Weights of a small GPT-style language model, trained from scratch on English Wikipedia.
Training: a variant of Adam for these matrices, 470M tokens, 7772 steps.
MLP neurons of a small language model. Each row is named by its layer, matrix (gate and up: input weights) and neuron, and shows model dimensions 96-351. Each number is 500 + 25 x the weight over its row's rms, rounded and kept within 0 to 999. Numbers have three digits each. A neuron's up and down rows have the sign that makes its largest values positive.
After each neuron's rows, "fires in" lists the words (lower case) most often at its 100 highest values on Wikipedia text that the model never trained on.

L8.gate239:537506488494490485517502459526460467522481517495486509500496486502474509484505499522479481509511456505498487556499523455472545521546518489485496532470494495515490443505474523536477543507512473489510493494422496507491512539488488507527481521494525499455487452533493514492467535526520495523490515457485495485457523510538543500549468531510537482458486515471492528536533517483514487498528504532450493530476514512459503489497509459506508458503500487489527494462518491501495479463504469501519500520476512494508511512527467521446501464475519509481497488506527501545498558539470532486508497481536475503525472481490508556499508474483501503484510502505487526464512491531506457540502499499462463498472501481513465485483502473498473467544507469500497461468471496465538516490483500
L8.up239:508519506506456482490487473550467519546517484521530529488519484537489512481500516512511509513516465503515483517509438484516512508505548503518505492522527484508542496589493472516474477488516501524503502528479466502501501505553519487496488532481514441474520461502514498488524494566493498500514498496520505530512487521510552528537481511487537508491536518507515534550519505471474489497475468531496554484451474490506514499527500510526533471512497476490517506488461490510503468525468516476514518530471467419456550430491550543488504500543514508532531495505498532535479523459476505536540474466468513497495521485539496467497471481484501510494528500494462493475467506506496523515442501505515502467558468475496521496533483507503492511479473501452504479517501477556501493508525500
fires in: "2009", "1999", "2008", "2019", "1969", "studies"

L8.gate256:511491498522470512527458502484519469531449538500505497503492514534487488464511524489496492458495517482536485520472511524497493516467472487484493463479524544523508489488467492528493497532531482481491520493499545544463534467497533483509508481501472466522503487508479537489496515511522456546509471506503511525513518519528502461512496550508542465502555479509443495505456463516522503504530477450532501528526488478523498528472473585529508486489462524446544496493524520526533463546507461546475503524509527514505468492535519542462466540506478511509539536532485526549529505482517524495484522501526457450513501505508574579525507534550490509481523472493515499494514543508508498512520493478513481533522516517564501496497497517495487494516491532469525497557480534515486537486510494
L8.up256:499467507490505519503463492503515491473466510470495512467518536551508540502475511441486496490494500513451496523503437477521481485519495477539531485491525502469537511483485483474518477491486458521499484504520523495538484496518453522494471475490511482445492525480492501463506483506477471466486498521524454524484524513481576492485514532455479536463512506540483444505497464481505496532489492521513508452452522490524528455478486502499494479500547505497436503531472478496470495518486505473495516481487504474471538538478495499486504462473492476484527451513540520515498531502503537519516462505495496433516520488514489464498505541440498457463528532462471492484503517532494545556464496509467510500479525510493491545487511504486525501494516501531504495488475531509533540533504506
fires in: "and", "as", "francisco"

L8.gate956:540524493489491494539456501511491485490464526487517515483501473531502510519525514506483539472499491463504504517519489461501472491495456478464452492498520504528500495502482484556492505516512498469523533488490527502513512550506487517530530496523447518508492489493453482533481478478521518539500453473469501460523465508526510503530494481478493526501497505480523505536535533502493489517521545484510430510487502514554495473510470514502484445524535482501516516474525484491523478495493505525480551523471488521542504511521453465542482480503519475480500517498501483536485461490521532465492506480491506419498473483507460528511527441492477458519498527470507491518527505488521489480536526496464485511527467527536478499462482494504485519541468521499485472484533560491500519513510489
L8.up956:454502542501489461484524503509480480504474492463532560474515525565531486523529512499491498422516439484512524483499490511501505508466457462476542499474513496497541554488473508523535503466516446533481456459480510503489493523487507520534473477531519492553501486509494476459542443500480503479493508532498538545475472490500449511522518504482516509516508517507487517507514527517478503521515520481514488504482489497535496505563476497490509501488529501488500521472499493525546469487504509475519456504496506489483521502507497509495448517481512497461508511480521495530526528485497514500490449478473533499531499494538475492487550499492554487510511529463535521505527517497511513512490609488470481489484556519497493519516495493518438501521476501451495491460521486494520514491498538
fires in: "of", "as", "became", "assistant", "into"

L8.gate300:515489465513506511510483471507506460489493497507467523517498487502492512500461491500481485495449503538541509487538493468473502505449489488497512499439539494516504466504513482505558505516510499504508504514438506511468523542487478513467466483540514487497544489495558495497502503518491518481505468521462481522526494481469492531446521495537532514475477464525544515500553456546493492503507475518481468510457537475526501477488500515563489508452486522517472468498513483487520493486440486530507518467503475505480507560450475515496454457501480513529504510553500527510519481512500458462496497489537512480545461521523529550487485482483530514492518470516512501481507480500515513545525467483471482513496485475516505488465499538497536517511549485513513502539501505481515513451521480
L8.up300:484458494504514408459529514493514490498513479499493543485480495510569499513463524499496481556530526497481507452500504494488501504469495493511459525490470473520536512536487516468524501475540473490513487506502475506517527472517529487506516486504479475482503533502507507477499506497503489502518465499519512495517556495525471491561416486525518462486546496511510525479525483504487515496471482439503488497468524483491493459500457506512493485517483470514528486478507502482511478511483494494480524543507492464484511525483490460507526490483453489507519499449508483471512470515519480475505468461488523521491472494517512519478537472549495463426459507485524535529501497512528479497519482515456470498499479461483529524483498471518492483506550532482478503496493484516485537509522506
fires in: "before", "until", "which", "since", "if", "whose"

L10.gate136:468529474529497521467512520491503542500454485468509509516489450467505482507510549519538485509504556545497529509478500501475516539500498495526495502506491492535509488490501463501496496537497490521490475512491490488459504463543514482528469498518516475513516558523474493500521487515457480462524505463488546461532470529524504521508513422483516488501516505516518519518459519553519496508543475500526456476463509481512573504482508510521460513487490493477505534501516513492491542533501483556519524514465487449505505537497491500531498493494469533518495523506512489543483491522451497515501469496480516491475516477525521436483479524541491502488512519512495489519506521485493472508485507459486485498522500446490547527420497485493504523539498508507477497446494550488508480520519517
L10.up136:471501526457508567537491476495522464525474488482488487546486535517487507481538504492497485495490477503503457522496522536541520514510473541473467513485517511463488487521528485447457467522503525493531503516505485529530469551521500505502497500491509515508530469478529497518524495523502491489491506449503484516435463496515489519474520479480493497520524522480471445504515541513510519503482519480493517509517522558467504487496501499480465502520552510517511522500516463433460529521534492494513519480469521516503487480479504505512495505522487520529494452528476491489544494489550499500494507518512455506520462540537489501459498501486500539492533509493482508509495516498512523547530475526480484551544528500529479414514446512495506446433471520508533511520482479453486517511484523
fires in: "for", "as", "to", "of"

L8.gate918:523478519492458533492480478479490451481423501519479469474499469540511538493464474507519456498525503449490502473508521540454546502495497520481507489504518509531500527484468507537504479516492528440519528469519460508520464551490447481493494515511538515499477461510533543534517468502457487527502519489514489517490509478486504495478511536492510487503469488504521473507509526478514480533471486487449501513472481474464515485531518465513509495503536536493515454489441497518479476510491479543493536491494504510516523484530545511472483486495478507479523497519480505484547524494498482469501515455518509497508517489471483503483509486474507499501491520493499540514561465560539554525461485536484556437510509502497489477518507512484463485498541477515518485551492500497517481488517473
L8.up918:492493505445526513486491517542447446513498493497504480514506501483505502519482473507427498502503449505462497494507530525494497522530515538473525509478521480516525442532427550495488498485495491483494492515467457521486487515458498520475535535453525496480536488500519491498521508551523522534506475505554513524493533497495464473517526504474515476529483509482511518534476503518514496529445465505508493543449486522456501501521477460499462489516506511511492536493468504468512480492513481502533532487458516536487521496511486499505483536458567511492523482550515491481490513490523500500498529468477496481545493527513476469517509467480506525478459512507502476517524499485515516534474461511488480492500499505496498472512473493487444516444491479538568509449488505445509492479495529
fires in: "of", "2009", "1999", "2008", "1969", "2018"

L8.gate423:512526552549513506540485509514499522495467501472512546467530545550484516486465492522460496503488470451482531473432490459479468469503530485493482473513500504507525505465491462510464531524507500499480482499491508546512501537509474480584446458496497471501493529431518459499500506487487459467459493459506501459496468479492504519499553481501509518515555493510474506465466532497491494488557522475493506490501509550525507519509486508498522479482485474491526447521510475491512467527518501535511502474518502511511513512469501434546509543495470541483523501511546475475478531529522525495486484475505481477483467503493470578514504495529488502517503484482509494515457497497536489542544481485536471513497512474505524490530520532490535497528518519500499522475494484533519527477481512
L8.up423:482524525495517485517464504488506502500474523492530498507493525530518503478486495503483504453509515493508473469498517504505510494511514474506456487531516508532487467491496507517499521506475455484549541474514472479522475506520500481477472505471527505475508532495515495501451511538484522518471444499519453506493468429522522487458535501516492503531494468461478488491485527498521515517518503463441496501495464527504454501511500518508475496502499492470513473447473474486536486506519463537561526476520517499526490505488516505545502514486447551555526467524516449501504436521534511504519468482493507515518533485525544528510547457453487539524481468530509534586461518501540496511504504535518499541549494535520494470459454522492503457503541533511492546488488531462461438472480514
fires in: "of", "from", "playing"

L8.gate114:513522467466498499484520518495514491520449520528466505501515450474482519478476496489475496479509508527519490503460530515498485482491521490511443455524479448514461495524516527514474512450488509544535534466478500534496471540524512501469517506539480484484472484490468487501458509481541494532505490443488466493494487466534495527479510497527492546499488511486477504501469512522522517545541512470500493548508458525476473478498556494514470502517526477496472511503503466472518456463487501503513538486505498481487493489519529464499512474528444441504537499506475486473492468470489495417486509524525487473497527492482474561453531493447489487527518493507479486535518469481517526505510495495523520521510478481503513506459451498474498485537451462536508472485503535481491495503469456
L8.up114:476464519522489497517532558485554514516508480504491560483527496488493491465538474526496497492514555520550569520529475522500480488492493497493512458500477495504535490499528483474479496472514503497477483491508545564481555529491502532501496473465479445484495537483500511512522431483511501486474478489467473476525526480463462512504519569482514510455515516470496543536489515492522465497537531514464514519500483454493459512510499476505507497480511497514522528513460530538474491502500505541495523535480492458481496491495527483490538471551507480493494533484524515528446480501519489515494522481506509545499506544546494469493516501478541509512521522476453515519467488478481483518547493503530472520509507474514493476446496485523499486511515450497583494509524479536526476499530554
fires in: "in", "of", "won", "played"

L8.gate775:509509487503517522506492496526495529456497472491495510493488489506491510524482525518474476493475546478467512487423479472498510494530509470473524457540479518497515470515524480484474488528473514497470498485469477521511462504494515525494514468539476492494451485530495500507495543510499490507548476473498496497514534497480481495517508511530525491505471508497491508480520494452488516531489415541463484502520505481488532543496485550505495524488492541492528516441482493531472490444502465468425575499503490475535452491504473470505506449505529555570489494509468511512500491497486490463483528532529513498465530508504512460472491488512515477511482496519541506471512507487494472519522511492504514475460448491494523495449508489490464512498468533455454530491502473503545505488514460
L8.up775:491524548486481504517537515486511539494481539503504504514457501511516527508515443509522496508448475531520516489542503530540537541507483533523506462490499515484496526517450539521455499452506498524489500454500493492494538511460537489464468480528497486499435494533457534498516488511465536474521493486488529496485502535542441497558479514534504501488502508499506515460531506503495479466491493498475516488475451487437486460465513502519507531508528497504507553494486529485497505503488507504527517442463504482489478493533509456516548514493527482505503541523532493472491530478494494482504496539512498447479476563502559482456447553508508532468503469492497483496517488497496504494490486486521521512479455499475534466491473470527513520460483519524505468540490478471498499535551547
fires in: "9", "8", "in", "born", "7"

L8.gate846:530517501501505508492478498489505510469476506519487525485506437495502503496538538538494508502502518503539506518484502514512503561520514501483505478469509533521492490502467465490500512484475483528496539467519511556524529535499453500483530497554504492491511458511473485495480526482487475508494508537491563540498473475535468505439477543512506507530507509501522514495479516502498499490544468507547473495481528473469510494414457578508540490510465446471475464526510492516491476472527442480466509522534477506493475539493488563533493542536469500468539466570493501459520506503462480453533488494499476475517505519545474518519496506480488507509468467490554513473512497468549507516501496503488522499505500469490507500482481516513502490507527534504494476515500511493480478479527472
L8.up846:535488512524472500534494479503478519503437513502470476516487467482480523520497506528530516498508506537510494488501493498487540526529518443476564486518502459541493466525506492492507509473537468476504461492577513473503435515468525508478506490455495495521527505490462491487529500516477506544435529486502460437487523548456479512457461512481486495479467492501499543565508493486494491502512492524500504484526519510518467496471456475493530502538490519473495502498505506497510473485530512499483495476498474524502560496506495489480501489525505511514489458499534497523498549514509516516455499496523489495498550492514430480476547498454447527475527524514513481488503510509508537524487513509495522516508503517489557455519479498472506482497481519499499503515530471493536498464514514
fires in: "of", "or"

L8.gate637:482491502488553465498483493507473477469452513480490498496502442510480493495537521523466508505486508507489472490486493502518469523501487513504455538531473507475518495553493525560488521480486514470531526477509521485531484491482450548464562533491486443480500508498504460462532503542521510512526500457493541486478500491505512496420499502537502513506524501489499506497497536471538473498497506471507485530516517509514501469498543490482511505524506492567467504460532526465506493519542503489506498473526486479483521495424495506492496515467507478507481508537473475519509466498489495504516560501535469459506488524518521525542508479490493519542478486504456531499472504480508538493515480549493504517549503511532522477479472549485495508488521533533498469498520501513491490522466489
L8.up637:523497502525485514546531505491484527525485460502535488560518507483513492493544505516483487542518544511531506526491492475543491475469507529509528505560510478509506448479496543470474503525512473508531526502533551501509441527495504488484479483510524523513483529510526471475501515496472503589487499535484483458527519496515529511494506516479492548500475515514540524521486542489505488482454527472543513520487516476477508458462494481477487492552491492530506488500467523482481500495510478518472502523482508500474521547518476442481461501527532449483488486465517477515492526521518513513476524492500464547459557515502458501528506497461480501504521495517471475491487486505556473547542545507473518534469479474489530495501487495485470474498549476495535498513504507456503490550530512
fires in: "of"

L3.gate1223:512524520496482509501492503520516559489460480502499501490509463526501501499513471465495559485459498535497522499509499519510506518487507528505475555489510496471497530504486493501486506484513456511517535442503490550470521529524539481495449486499500455511533504513525477501525485513498517503462511540470477483517488458507498503494504521532520450532503507500520500503534486546515500531453484450460490514441492469530516489547493475497517432525484526556500506522511498479477495498508538491503567482491509536518515490474561531483505500529487494532504489512496486499497491478482487513526472496481505475504491514526483492483469519491497518497512500526454514543513475479497563547527508522512524517511493473504524480483481523547526507544522505496492518513509462512429487512456559
L3.up1223:522508538465482483496536479507482519491471471491467541474476447502484520452495491484474511520488487544523533500507464490487482473480478489509475508502505513472470508490525510503501506494509479515480480516526489499517544547510534515496533523512509489481498482503550507535507486502530489522467528522474527484529497505499489505470503481505476480478514518504481519520491540511513464525479475492493479510503493522492497512500520474494494483540481483552489469464506494541491544533516512525541530476518512496502496529460562513496492480495461499507506535478480481517456501469480494470514526486489502497502491526530482516436542402505504492486472493479486502519569495487473527493529489555505475519514507447485539515477530515502488504572509447506501494581562473496511497507502526
fires in: "after", "before", "until", "when", "once", "since"

L4.gate553:517522507497513536468491471502491489519518474457505517503522493570508505494529462487501540504517490511480449467513472510533485495486506525535530566514485525537497561496484493481519505467509489499521518487504518477471539512506490504483495513507493483488523518493485470524490484559504514515460475438472497475522491498504509569506489510518488462496547517517504513489528481501467523487510448487497439507533526480547515491519489469512493486534526517517466476497497489522520502547519513456516500487474467477534471471474488506512514485474543485503513500486506524535497465502494504529440515544493509486489498453533529524484512492491512501485522519487453501520503488516523521554513499505464440504499512472528506525499518532542514518514546551464498504487490467556482503512490486
L4.up553:480478530552533466501497499498504546518497464517531556514489493527457511511452523498479522536497520494485526505504503487501504462513560483501507494498505499510503491500434523500542484501468483520437496504513510516515515473516483497509458499445502474534501465550531514511506532490447465516505516496527537506541486505531494519535529509485476508480530474519496515491532483514519465499522470472499519492438493523511478483523500469499465528553465512464504479430470494487520513530496534512517505489539471496548461504513509520478510509516493489526501494509501521452527470477464491462525514519532509480498491481488498533443551450480511498499510529512522502466515512512516505481526474450531531502504498502475490488522541500465464466516522503481486507533486538514571520469512497
fires in: "which", "while", "where", "way", "how", "why"

L8.gate916:492499494489476478471431473478459494491502524518489489493516486531471521527511517493514495491540550488474497492499483476473483516534552468484509497526505493532559469519495562482504557518484450521491509484534541495502459500528460556513455515521474483486515502468493484526477484485482489526525501514493503507501494507529473534515513472482506507522523472532498497524517483493530504497483507458505482483497450457522510480555497515511498535521525496513488452509492484510466483455499520554497507513531465487522490496498449491506506516480465510457518528555487526524520518517506489495516465468483546455517473532534549484534472550464498486516472509489481527510504495518531522485503510531524505475493513503492497482516531549489473475491459511476496470530484482493539491501470480
L8.up916:474504496440517518490532539476520504454507493484491521498508475522467524554492582479488500519517495492498557464521488507552467497489500440532501505532492499507461539513491527471516464438505483534546483509547520461505481492510488517558529497504457503507496534503519506516440495484496526519441509466549527522539485492489498536471474523498484512497510464530487458496458495537494544490482491513508499448512516459496526493454471483495489498482500505511494534531520532511517466502508520495513507495521533476496504510475500490447514481529449467491464493530478526422498481525486484458470517490473517467517569476469501497514501493495497510529481525509466477511461502493530495505492514531487492468471484514512547503544475524487495520496492532475475533533535498492485525458489544
fires in: "with", "study", "get", "had"

L3.gate612:500506485528481477511496474515487532499513511477499487519492529516472500541547483481506496471450494475514480518447503485438440494515458501488483505495522501476448536488524509466534496498493464485485484520550506462506491503485490500491501514536501487458462517470511470507464465475499501478486518493467483485511455538527490437510486492510495512470469510507536481466475522520498510489528523485494428500477505474496526472433499508448511515503508507486489547489496501507487481501494548501486512495494546541510483499535465478472507474545497479516481497453501472468475506503447472523459490509503454516510475485492447514530515490487461510517552448488503520490508519525552525443494548523460508502504520521503510511511478445505536517501474535525481493481472535514488517532531516
L3.up612:540546520516485479505474508479481487485504503462481509499514540501504508503531502517493521536506526470492493510513492499524502461469510492451530488502461526473497507487518483488470460564484496485564485541542500487494488496538447499541512501481494491486477479498552437483470506541521477479496477491486488454454538469489500508469492490479489502550490481522516495518482452514499470545446533498496485531500545482500541502477501518529511507493510512509487508518481501522473470508475482506485501485485511493487489488505471520498507466489518467489472475491496473530505491524488510500560490503462473493539480506473464444489492493447459493537498539506483499487507476482490455497546515458426538521511496559493492497520495446477523481469501535491502506481470481507533530517518514
fires in: "so", "following", "however", "i", "operating", "leaving"

L8.gate234:484486468533419500492501501520466489492516470478507466538489502493477464497483511512472508522474502486522480530513431477471497470514517516501497496493506498529478556494538506482477510527519489501493515521514492535493549502537475485504520508507491538538465467546505520568490502506464482493531491478489492488542488552502475526483449512500529461484505516516510501483490470483518501511473473497486455512490504457519539435488477568521512457490508499460464497494494468455512493540489515506515468488517484487560470462512491507493504463492480503532498505518489566484519519501502492508486516483577501498575530511492492491487514482502547493514499507488523516474505477484552538525527501470506512519516492499511524498501507495532509511499481508474538497508532512533515526519494488
L8.up234:513498457494515490489499471505486516484493539478481536494489490475492543484478462495536440532484479466514510521513581501479480487462538509513533516485525537482507522493481504488498466513501484518515517470523478491530492496531490471512494493468530476507507502545525496459511495538449509467448464504529460503521488492478491469538465502483500494528469506530515477492488466496503540495493505490445508557508492499544494462522535507445504487523518490485476485469508451502561513526498481459478517496506505505518446469512506478450492478500467494483490503493529481506485468487497530530467521485483464467483493494513472477535505489528543535451531520477488464465483484539493487528552492433474444535519484543497528509486482540540533505506483511462522474518486520558505511523519532
fires in: "and", "so", "as", "however", "although", "though"

L8.gate836:513517493468477531520491491506454495486517498466474490518489491486480469515509455517486546489505515469501563503487484492495537551481507506535507506498499492500513521449467504511501523507530515459451521448542499459490472482508482508419488540490464505523506477488478494476477505473486496497496516485520495531491491446447485501496508494500491519504488492504424489500548498503523494518487461509471474533471456491520462505487558559467523496452514520497527513471537508487518522488464547564518489499484521509532497513529481476504497476506512561537433492502509500514529472527479519476475497491496536479527519493510515521472497487486540504523483505496491543526498543535516540530499480506484504494461480493499455503517474447484526506452513484541530513531487502504487505483507537
L8.up836:479524497521512518478488481491502501515495507481511527519487513522509504476496541485489497527489483510481515484555503523521544473495519538502473529480482466513517522508481499525512488448480480466492509499469483487541482531431452542472498539459485481485520537513457486483500500525508486476486503464484529496525500542484548522482505500496499495538544504489469504519498513502513542479546522540488494472537510487522482489522479508504470493514507506495503541591476535470476486515538501503522513493509523537478525532469490458467561515510551491498476479545481555535485484517554479495484461513503480467512524536528465540527523522393473520486523497492472472506484470521520498517468476516473482521529534540501509478516516535486497509487508470479462529458484467494487486513474502
fires in: "has", "had", "with", "have", "who", "to"

L10.gate21:513492516501498510495453508526512493501504493478496547520499504519517488519504527548472505543506524495488516493487452474530538475531457504520498536517515513529520498565478494503499477492495503507461522485491502467522512485517522437491449487507487462507454463542533572497497491478496496475462476478504476463503503487500529487490505491509508492510504486478488499474488490491494522492503541468465487486495453530458492478493498532465550476529522522504507515502496460494506478424510491491516494550551509508524484530518484495460522460489518480519445503513529500492502476504490491452456500548466546506512470518502496513520495533503498475468552484481487543504520522528560485481527484499470449507453474522486502465527516555527505522517475486470473529514501506510474475523504486
L10.up21:494528454512534481460449527507506498508527490488458500520496495511548468494465518484476449502491487513480505480469532526505515481513444501541517485514490489526491444531562506498481468531498525469499528503466493494522514479527513480543442491515510489552510474513531508523527478463503477523520500515496483488521508479525531501516532504510508514498466486513517514461511490447498513507539498518510520478519528486510505529503497531448502489508506545484502517483471483502499473469497464454498502487508517497527525524544473478480472478505496425546480524435500517513531472526459466475493513512474494516506499530486485528521501434543487508527523477434500484489520502508534481521483505474494484501483512503484482491466502527511517537481467483489489501501479502515487455550521486
fires in: "as", "relugolix", "relative", "negative"

L4.gate550:516518531516487483543456515532477483474536522467485484533485515514489524472534465438514518497503510467496506421510494531499514505522487551503432524490515509497488501506448490483489496545514539476521494508493525491522509522492480490507473509547521474532483517488499539479526486497523477498509511527531495488525517516514527535452487508497471454472519517451524506533502560495505549491505535499517494510489477489478479495461517504483482502486478510487484512509535440500491498496540485488519518469489466465491497500459535470518456497498455497489515541528483480538477499506493486485555546462545517500524481478503498530515479460511490462553471495478513541507492507530455481485496476496463531476523486558464504509486460481477502528529437508485526469534517525487516500525483501
L4.up550:450491519500521512513482463536454488516509499445481517498464462536509517496517535514488502448491520469530461553527508472506466519506517498558487479489515541481495508491461514506494501489497527458532526449494497479509512477494479526479504501490499529485442491439471510499494528529474516496508505490550496474548524485475502481486458515474461469493506496484539497492504465539509470493521487461459451557500545482533464508535545497484467470501525476476464459497504507479534486515545491496509502464464482495496471465464493500476528536464508478476463479494479516496486501506509518516483518485509481556521503487523471482504520480526497467562521499495514491532520505502490538501518483501475480497516542533497487490467490461562517523554512499537495515522498519453494438515461533
fires in: "there", "could", "la", "where", "statistics"

L4.gate1041:509468501485526542524517485481465529488418519465534490519508518497508487498520484471525496498479526485512483515486495504527494476498522478484483474473539508516483506487488541514503479534481497475522535487496485507478511475530496513528469526502514509518509515506496556479484483493468473491525512502513481481532467469552516493518510552489501448479493485513526479482545545446511501510509482444479504534513511495498535512518497527514546518490511517484470458470482477500509529516509542462498504520482458510556508483496517534460473492519517462522488501537507482514482532485493509518466521504455502539484518512482525499525541518532519484515492461475458513474481507497498538557524540488503471494532502483489467482500500513477533465478481471518516492541465467467505459449498551
L4.up1041:517477481536494479502479493507502519517484501530466557482512546541500525518503519513559479495526517482484479482490484514449495500544477480497461509491484480481533525507472522435532499541514494471500520516536487510504526524503485478535480501508505519510507513520509503485508510482510490454479507479500535500483491519514501498462481498457522495477499463514514515524524507462493533499520486474504494547500562493500485487497485565502473493451477524521462496495501506492494532496523522480478529511503520501470480509540466494476472439543491498448409497505491489534496496468476479500491479437481458527495528507476510464430535520495536476513520532424513499494499496488565509556471471488471436467464498491465488528549523508514489537486478502539503455495493502519476501516526467
fires in: "and", "ceremony", "even", "situated"

L8.gate331:527506489479509489488485538487521483472481491520468480466469470497538505498494560548502503507476494491457515498470501526487515527490537541475484513471500468534498497505561477500475502523503481493540478462492534491473517461480474485429527493486501475477472489531446515481490490504483490462483479502485432502512478500522488450462481469503512515505479499484472502490522526494517515510506477518506522492500515473487515458513472540488500498483506472496456548490491514503477488488465533491461579517510514498488528554474532511518460465541521491492437507519515525474501529473453456442503491469511520466499516505477496498540499507512496512458505492445486487475477488518508487519554529512500495510556445500470523500464473527542472495509466503475485486492468522497492499507527494
L8.up331:483493518499531498509534420484530502511536514496497547484476512502501478509510496506486506507458534491499465473493505494497502486472458479483499475501498489520529484555501489524500472522494519494491476546501478516508498490488482516482503528552499567503519489483498494524520503530482474500529527505487471502482511508486493500505486464512509494532541494502512477535474524495495430462546541510502493506465563537487496511512459493497515510461455450509490504502493507547515532533504496464542505510534462525521480511474513525484486510505470487505500453474535525507480512491474490545491524520484515494560507505569529482455480491539521481509471492467495506539507477515463479506482532488525479477516470526506471529471481524509521477515499563514559425516522461516547488529531492
fires in: "5", "4", "100", "9", "8", "gp10"

L3.gate900:496492483494505478473500510485480510491506478491530486485485446502464529484483519493503500512501477472510504525521503527518519505434554507488463474488490524508479528466482480529485510438541478517536543473484494486521516478536469479499505457512524538502488488496481467500473479512465497542524474481567519471506500510544480506532506536519479487488521500491483506472502489523533471480510490502528494458514560509464461524499513504532507449519461464500472511533513493520531484578460477462519513497515468493508478498478505537509474479485511465481497475538501521527497505475466523438479510519511510511474488491476470509509502477527458536544475502464482528450498496515512459497525508484471521485559462450511508465514469504469524477515493506483518438513469518491516478510508533
L3.up900:482490516486480526516538519511540506523508511510451499506536531494503462479484511458511534507530525459488459481500512567511502474477513498523525486532463505458552488508552500501499494487514541516529545492509515530491485535514484489500556532515533458521473506492493473509492476500473449539508532520508481511502448497471521528556487547502496510509514498472545489483490515522542488490506459496452514487520546465529490484549522496530524493481527494500535463564475524469500485553523487486535493500507501503526449514494543499495469488516535492498490522480495502533467487498528470504470506503559510500517488515464486528548535471522515507493476513501481498472509472514491471474510512453513500499531495474546507498516535514523529521505531538494509467495518499474456466555516523
fires in: "the", "one", "stone", "out"

L8.gate1194:510453525497509529565501520503505489507501552530503552491523469476538485495514484473446450486506503485505482504487514505470499499495504495502438477450492482528544501458467492514491507508484530480501473495503576548491487531544527518497449488483463506505509515489515464558481527477519502550477461447502472506478499494510511501516499505513519464500452519495461523561497499473543473503514465492487504515466481499502503474496497513451551486529531508514531416488528470503512519501532442551510491469482505532483495489535564496506495515493499491491499453495508523478507507484533524515489492546486452551494540485516505481506531498558506497487467505498482522516482510516518502484482502501513493497503513501512454479465517548487528483516533487482508517482486538520502482463490552
L8.up1194:471452483473481509500526546508490505502499484519508504496458522502506507505473547545502472517485466520525507493493528468475511485499475498474514492492474540529494523525508508497499498531470507502487511543486488526487533503532483486549482471504497440491478509553463501506483499478484492497523484506522449490477485502475537470468527484526480513507456500540500503472512505514499497504511520519485481512451507489493540469494494558510498520491490513524507510559500481458509521503536508502488475485515486491522497494461496505502495489538499478504508477489489504431520488513491470576511465482497447489475465517495496478516462550499448488476486577509540527503506536486492477524517493459503534519505469509521523555480516536467502512583524567517450506510540506519510475522509513
fires in: "to", "in", "from", "as", "became", "spent"

L8.gate1404:532513501499448497526523460501508511464477513517492494511526532425479512452507501496484498502520480494492518495499462550471504497476539523486501532537491492519499540517497506520456521534500508460519491503544535499455499481513501490489527461512484543493481480500468565477507505463411486438508490480490503505513475497501469448486535520505498535479496508502514521493494501503540474503500527512504475495522461518509502475539522524470510459495525457476512500520541507487576527494523472575521482465500461502473503509499487488540516504491484501517510505514525488496531508499532469511437513495524544498490563496545481483526510502534515503536460521467514509526493478500500462482509472495491490510523512498502505504504480466499521497530515496481507488476496509493497474493520503
L8.up1404:497494534502503479471483523478518506475509531518474469517513469481483552482489473505499488506454511481470526484524504536483478514502533550467484493497515486472482477511497501504467517512474493517517521471524480436461501468483468511538544515547524471482505532508490496512503455464456505486477497494495571518505456445552484464449476500482506505477497462507505550509493535519462537519485508505477497474483502520540492511532477492469519500481489462487459500515518481511508462523470482525499493524481472521513506522457524461502516532525485503502493554506474499478521520497522521500521449458526479532486512526534470484506491487493515466480511542486507543523391484541472495503468492511535543482497562494571525441500476534472520467502494498500528505505475487516465497482494492
fires in: "of", "for", "other", "at", "prize"

L3.gate1354:469489541494525543499499470484513512529502480496514484504525523530490510500551545527552487459532507519445506445496484504484494511512516489544500511447466513528521532534480494476514522496497482467447525532492500458509501466516491493498541487506485538507522509496505478504508517471536514483460505516499469492528519500439500512517482516476487534442470478522487502498506502490490485524504507494460494497527516494547525530510530462519483468522512499483474514479523505467501521509515485516503478478486493457504497526514461511486517487499444532495529506514520491489506512495462494516488482495454534480485509492507496494514500545473491492494478508445507468518497489514501541525473498478454486443463553532465459521508498490555534496474493481486555481463501506540488474475533510
L3.up1354:491486448510478478506494473472510461530498519577492490491469506509476530497496507472543512491474476530521434541483544493537506477517486468515474524501523519513472533518494503506487463520480474526493470497501503478493513494550503485487514502508512503472469479502502490512510521500482498501514494509507505528516473547538533460487515497509446511505476472502470516470522497475527516507490466517529530500489532492452501505513511477507515557497476471491511489514498549471515509556468493525488495454483477503492506472488496506541517513486500471479514475497466530495525500482469504505534456511542498527511517475495469472476449485515514517537518466529504449498458585476496515510510502502589521526504501500464494481551471549476475512519525481479490483514501528554523493468477442
fires in: "time", "states", "canada", "france", "turns"